Weights of a small GPT-style language model, trained from scratch on English Wikipedia: width 192, MLP 768 tanh GELU.
MLP neurons of a small language model. Each row is named by its layer, matrix (up: input weights) and neuron, and shows model dimensions 0-191. Each number is 500 + 40 x the weight over its row's rms, rounded and kept within 0 to 999. Numbers have three digits each.
After each neuron's rows, "fires on" lists the tokens most often at its 100 highest values on Wikipedia text that the model never trained on.

L5.up295:490517486521419512519496521470517508537529597540511476505414451528487509487461502511460523480542545507523513434568509507479494545441489489484467491508527476572468435478493540461516558442520589555521513544522497472529487453531567572456498542491494517496495498566435557488508459529488502499465471504481524583522432483525482534490475500470530409416487491453526520473572589539513462492479508370428486464493505534535480428527461498507513462585528418573534461530436492509542478515456478521446513419501508513447483537494504539568559515427543463470453539506555483481539498414471512483
fires on: " he", " He", " could", " would", "—", " \""

L3.up466:491523532501463513527482530498490500557542594515527462506476512452515486498488494501502560500488564508479460491589544485484506532500537491512500506490529415506506421390509505485496505514540536594502519526488479496505435495604568552506475523516507499506456506560432557499465487498543490459452489480500522528447483431492527499454480483537572477484517477565516530485532573556566495513451501371505457490493515519503442470561446487506489443556518426493476511560388501454465466522500418540473511395553500450452487455496505541577528542457550566466416529486502484525531467460485548474
fires on: " He", " he"

L5.up674:551551442411529522509537456509502503479428504489426513481486502496485577589507509520473429453477493468511421492451469560479492461488394510427531526484415413535492482476459538538491483447479479513417482539508484440493504462478502543465587491448556512476533511484581466463604498513532555522554461527516487515593543535486523396475431555467543432447516563459541514501484572533506513523498488528510516555453510489541515509484510541504495430473491484521525461520432521499557468528509528453486529539440470453481475514499476453496509504540474581452514482484495483466560488530556467492
fires on: "|", "1", " Total", "=", "7"

L5.up663:526561484492542541427444453424507441514474517490476477532439546512496467534508515393452506476488550524504537462480450523470539490462503575525462470408536467503440499485529496560495499471437544460445536516419547501438554474524489489412479496478582467510505474473466553428454473485457489497518493583449470448490491516434443523460508463493545520536483584530502477433481535478551487532510459476468529490512457467525519503529451585501498529494569473573548494533485481573551584423530487510497575499485560515493581577504543446511508482518448486501538469534501488466461498473563446514
fires on: "\n", ":"

L5.up723:558492510476547525510585543524532524506473472503487527442513476461411574543507491521451475518483512487487452482558537515543486494506458490459513506512440398539509414429435496534510491484501482589479520507534473452535516510459556497506534617509515479508492446524569488467473550518509485531536450520523458480551479462486510491523478547562545502423486464435473452538489576596497492484458491507510510570508525423546511506520551458557496381511484529429502484530522521463567496519542507516501526473428471448517491464556495502432430510510549528523477470409441463511595445480493470495
fires on: "1", "7", "9", "8", "2"

L5.up366:522540484492530510424452474455527468498488532502465470488446537476506487535511523398442507504491559509486490472467471531472510489470496590504419455414521428498516504501521530530524479429493519483448552520413504491417513494516482480418497467523582457575556425500488542414459482512431464477517471549460469464463453524440441516514523428512555475548483572552539504457497558514536503529519462452475524499510459441526483527521450528485491518485558527574548501540482483552534578417529493485517572505513550491473563586495536422531489479532490457504542483540486485479449489517573428520
fires on: "\n"

L11.up62:544540495474542494496482411450481470526515534513544534559504531489437455521445469459481533490445566540482465448507491462582501539514511499481572583506504533534463576519532484526435509456480464466522499455396504542598493458482513554584507462487485508585489516478507528554529446519466479547548553542483421526500592518492506493522478486461478541583472432492459476514510517524484415528445514514437596527510510469539470526516533513555471481493501401444503516467442536556482529568436538459483525485467520556508469530509527518444486489498580464437464474505484449489508490543492448450
fires on: "2", "s", "0", "1", " "

L6.up89:502512485531437474494550517491496445492454491524507482524484517468483492517563488491543559502490535459467547450486475515577464498461507512447545513477557553477511373476483477460550553555502567570492523477498533521498503470497530461520596432467595472510488503494468488459440557501517485493547575506475467549485512505479475471445481489494551450433421507458472541471499567471492441455471466517492499475473597497554437439515576538549493612507506439441446469521491530511493503521527485554464512493561579459542529464485516504551476519449539564526535503561466402476530549468560453479
fires on: " at", " At"

L3.up39:495496519437457495529498513493532496499528599493540508490490470436516562489552472479474575468523542500524516503553525547499495497506573536469466515518533410533516394437506477474505511507511497513463541561469542452550456429593577564496544508561513467494474463541514527481442507500502494463453518540500538471500491430476510431427476494558555467502504474544549559473527573557571453518439494400511459480512533539512468484578483511539449468516495478500522554525457557450476492494506466519436523387509457448455510488512498524574520502426559545453445531478445514498527483479434550475
fires on: " I", " He", " Hu", " Ha", " H"

L3.up426:487471484457495418542408580507567520466373479538519451587512589493502577498428484482529483543479513466535507531428470451495493501520477451504496465482456446430500496455533543487530605540478515481479541515528516549499595452451506485446503540488494487477486465524471503477502531482481409503495492466521447477471483434471503452508533526531502480457443446489493532534578491491594587522505498520490522515556462488611523498476534466513494521550504506460527509484577507537600518478510526484470484453465524439493450457478514543521499495497517425447485474493497464482438491438534561497
fires on: " both", " ===", "---|---|---|---|", " ==", "|---|---|"

L11.up74:478494581493526475485471502496510512495460525455460462438467532508535494457441479495465484488467547537475514498549484422522567542484501494518425521481409529470502509535576507585464587451500500571533538471492518530463485414478447511446483557516545472554499526554502518489433484500505507523495536516496480612403470511538472475486468526519615502500542498480442490449551519467433481539480532436528502481578489461493468505505426398523479556512508553464478602567510525450464508479474460476501527460436518555525496539544523501584495520463551446566482444477465491516486471461525478499
fires on: " ", " the", " of", ";", "-"

L2.up527:495502471543492522512541498503495507569446466497523507503514528459433476530493487520517469485493562497514526482514412468558371497517485497481533519484551523474505442460437528525471460594513535614499493465438532490531511541471497405489526425507561499551501452505437502507437517487565523575563489472516415497476534505398479504425548498528555493498496508531433634481516526495478477479383466526507565494500602469504488544488542498489488482531505462450462510507370500478509515493536517492490491542540501439551508468474535495559517512496492530524464507535478453469502528504535472505
fires on: " at", " At", "At"

L12.up745:492492573484534455540440527457502489522491522504503474494424554506544409484497502468479484492507542473481560500549567449568467513437459503543466539555457531511429495516551517497434567436462531541428513500420527533442513414490467537479545578563495494521464485560480520474476500544484582524487512501509480544498485503510518543509446506495544482512494538481467519473572489479563498432492483419461464510539485477539505398551420498487427567473550390518506532492470563547534552482470477579516540457533521488525507467479517426548546501459530468480473477485464499446523394497483493480
fires on: "-", "|", " the", " which", "0"

L10.up673:534423581470516491534476532507499492483412509490430498477444511575507453494494441485507556483502518543453497456573535528577537481441523520497459492542509544522478477485486508515538582454493575561459505520511542530475462407540561554441542591540525527460530523566516494493552518520504501475482524508476469581584465494508533489504441507540547491491516556458478440476503494517499448473510475434465512543517539465503493485479473469555480494510540424527557504503454555531438525460560507447507498460500479554535498499531494451572581522482492436494498461506493452541552367429447442457
fires on: " of", "-", ":", " the", " |"

L3.up396:490469521419460487455419487507547539505418468489507504614533555516497518526503496477546503560512509545511522522462438503516417547513432464529483526507493471442560446481498461499516604446496511524466550514538457531451577540500524481491522520533501534495510499490542493508494499466503422453433581504440475504544509478523567455620465474563548530375514512521452459551564480466524518459485511522525531508524463500544497460505524465510500513552547490498518523420480585569606478563395491485477508466469493474517459483500487540515521528504498473427497477513552479483517461503515448518
fires on: " =", " family", " /", " both", "|---|---|", "Other"

L2.up584:442494517511467464503513516469569522563515558494503464587508497467509465490489515484463598441487491521482500494572534492428533559504561512556496490499549497512484481459515519500451464472496508511522574500462529544512427469612528570513540572538503502506476537537440541498457518509498505459424584508499551494442428455490505488478432504496529495462539495545561489441565565553544485508438471410463443477453454505540484503547460496517452507535505428514541585576458549458483545491532390489486523474525520455551464484473489535580483468430497573507518494510458526503520426507467520500
fires on: " He", " he", " who"

L6.up118:540558563481466499552466547474540510478501550541525440510407588466491401443516511501470501469499488568448554466516586464522418558471498536501513523516539532477449508474522553557501579507482556509480501511466517564510560470475559509477554489446462524445406472543457480493462437572443542456511566507482545449486564439453532483441445454493527407522526492459470475524556518532456496537442427446532501504582476503549462475525434506489499581522570493473518485501394528484550495506473492482488524475479477468554490518480510492495532521503550498473475483479486471488507473455454540511
fires on: "The", "0", " the", " a"

L4.up154:537460469487534436528564428443543519518521404440575524490463503449476505500519452517427411422478573536530571409463504448444481479497480486468517453523504480510556515414485457528423525479490475475500499547512543498599511569502520452480467485491515503496501594563562496541426523537508520592510546486447482522458486486460502496518482522524529512461503568534510494481463433448546531504416497536496500498498501461563607557494493514520490535515488433545518521509507508482510492497550490477502511540420533478504463560495518587505502457515436484465432482534502539479537456538525552526
fires on: " –", " by", "-", " as", "ook"

L2.up478:532523523489533464451515493479524500534562520491544466502422535507452436528502543475393436449517540492516577436489465425504492518460504540534478483505482516556499511490525554557420536503501524497539484538551494508482528489513466508498478487486538509512484568507518536490453480484502617586501481504512450512397494453487468516457569414527499465423521553459489496495474511507550502507433456554435527513473479392568526547475509483488464507492530486501533500558473522533503593444453502486524515447405518496513499599444487460499456526526443460498475430519539471402448486516522525565
fires on: " with", " first", " by", " –", " one", " second"

L4.up550:534524441531448381496468442521527436454474514482478512544509539486500490465441494524484499503426514453449497560543521560491490508517476511469542521550574494477546492529567525548523486601499406460524511462466504516514503489500492467559517472516506504478550480550466482485545525471433497467513587479519520465448495555539537520620451465498522486507496413497470456520509485537493513502461499511480482510592442573495480469497532526508479543553516486503496515484474530541424474527491416581495509464527436558470512497445521590510467437495542446522473500536638501474527524484411454503
fires on: "y"

L2.up386:526587520498432400507462483482528483510479470456525503576513555532477525518495470483507483498516514494527516504462454513487427509545486409527548509492508488463586425429551457542547557488515513471507476485516574569544522505578470510543499520531529545517520485462512477514539533457465406533433583514484515525506450502514486464591469477555513559511504483473365482481542478546500503465503539479411526505368475494505583544434592487508480461537495475547443469516494542546525517484449483547497459490529493457476468513455515575478526487489546486435473476530531471468489477455490516504
fires on: " =", "|---|---|", " United", "y", "itude"

L5.up209:510534470509483518471481475410523479497490530532449448530453506492514459562492519357494476502451549457523558495459493498473515486475497581482454466490550513550509482525538492555462508484457551483437522544416521458432558531564469485418482483495557477514489486518456528505427488494444503487507498577424460496468484420437420529488534509484512504493449550499537512463513536512492492510514479473426545485468479479498525429555495524519465501488612462529551483515470501538509583467506498478502586561488537570466566610493520446531492493534447469474523528532543464456413493520572490508
fires on: "\n"

L5.up102:483504553496542509556476506496508479448499529523475547479473572542539392471452497501479467525530553464489545508521569452501475555475506575531489583528481393462526532480444518557456500436552562502478504505515498489474519499545534550452471565474499516517454509458520560458432491447493515509526536491492534527447458432460511515459450485498575508447542545425516505484498585554533499455424464441426487448514513474515525513492395482514431552572546485493530548519439490520587499571440465510503495479512470495475495574513500417565539518493528504511426462491496453497569465502481534510
fires on: " the", "'", "|", "H", " H"

L5.up448:532547496463506575525486556499521527443517482483456515474480515467480547501520513516503382525485477520476456479465464534520500451461458597456482490506457513467477457452444533482482517519520549444445470473519486453553460525431501470475517565521500509484509509436535531452483482510562445480553402588498495542522539532449536468511476587520511449492490480397492497453515557495514505526460509527547491560478425484528474505555524524470540424478536514452579458516431497541636556542525527464465552511445447466517457530528513423502492560552507510484453487509508570494554537449545448493
fires on: "=", "0", "|", "4", "\n", "1"

L10.up134:577510522513481504483536445485504474476533469459591579523425521451487423454479515516554456393460518515489523462565499520539413525482531486501519482523439606536440484414502554544508517398512513507519513504437557582502449389503524512495490452500528482534477500473500518467526480483573500523509483505492461513524569485527534485524480491515470482523509532462478546435469505487564462518449515462453510512554508473516514525511568497531437540504508454514533527485435590596500504495494468478436549406549517447508494521516559507461504482506568445491465440446493487456519428512516462502
fires on: "0", "1", "9", "2"

L6.up746:560525465481505511472605472459590451490544534465534516451501481499503534527569485490448508430454464534502481429523440524501445512493529561418465464493509528490515440506414517505468561443476494505448520563480592460509480488496550474460582448559580501492471519463547508488426534605549589541529411558500478450544523511469501517470447527484517414507517521516506543435494500488524509477470509502513462525482452435571571505530506539554541414456519501474523486476516539439491564465547490543450534537446506491532509520533529463463417501521499498526529507493513495464487489474553516465
fires on: "\n", "|", "-", "1", " Sc"

L12.up101:544462504498545509481519427497573481506570515468573534471536473469417434502549523428500524390496495579511494485485483506493503501550531493521562514509500505516486534477415457574430541478505483466466494497488545495653441497530545548506527483468444476462502553495529513539523503486447547545546472510498493460529476462445470506475501450445410517514517482491418494480499440522549483507401510542518535502516480482499498515485575464528507478421481514441494505551502517522528561483415555482447536528414492487423507601538523508445461538491493506499512483413520494452465467533515512480
fires on: "0", "1", "P", "4", "9"

L11.up6:477533496499499517483469446461565487515474479529546550489463517498459485470495545462576496459501513473490505452570544512550476494509504517519509535519524518505494550491509482498465556490401499490468500541385522496590533441446585525471589434462495504494493543454510521515559468536466456491531497589409490472511578413473515512490501456450520491511502499475506488497571447449454453508505468549481561508487457503553460473521504536557461517550561529461512485454507503514549578519398497392486548498466516525541516493516493586427517529459549442455499508494466448448506469397451457516
fires on: "0", "2", "1", " ", " |", "4"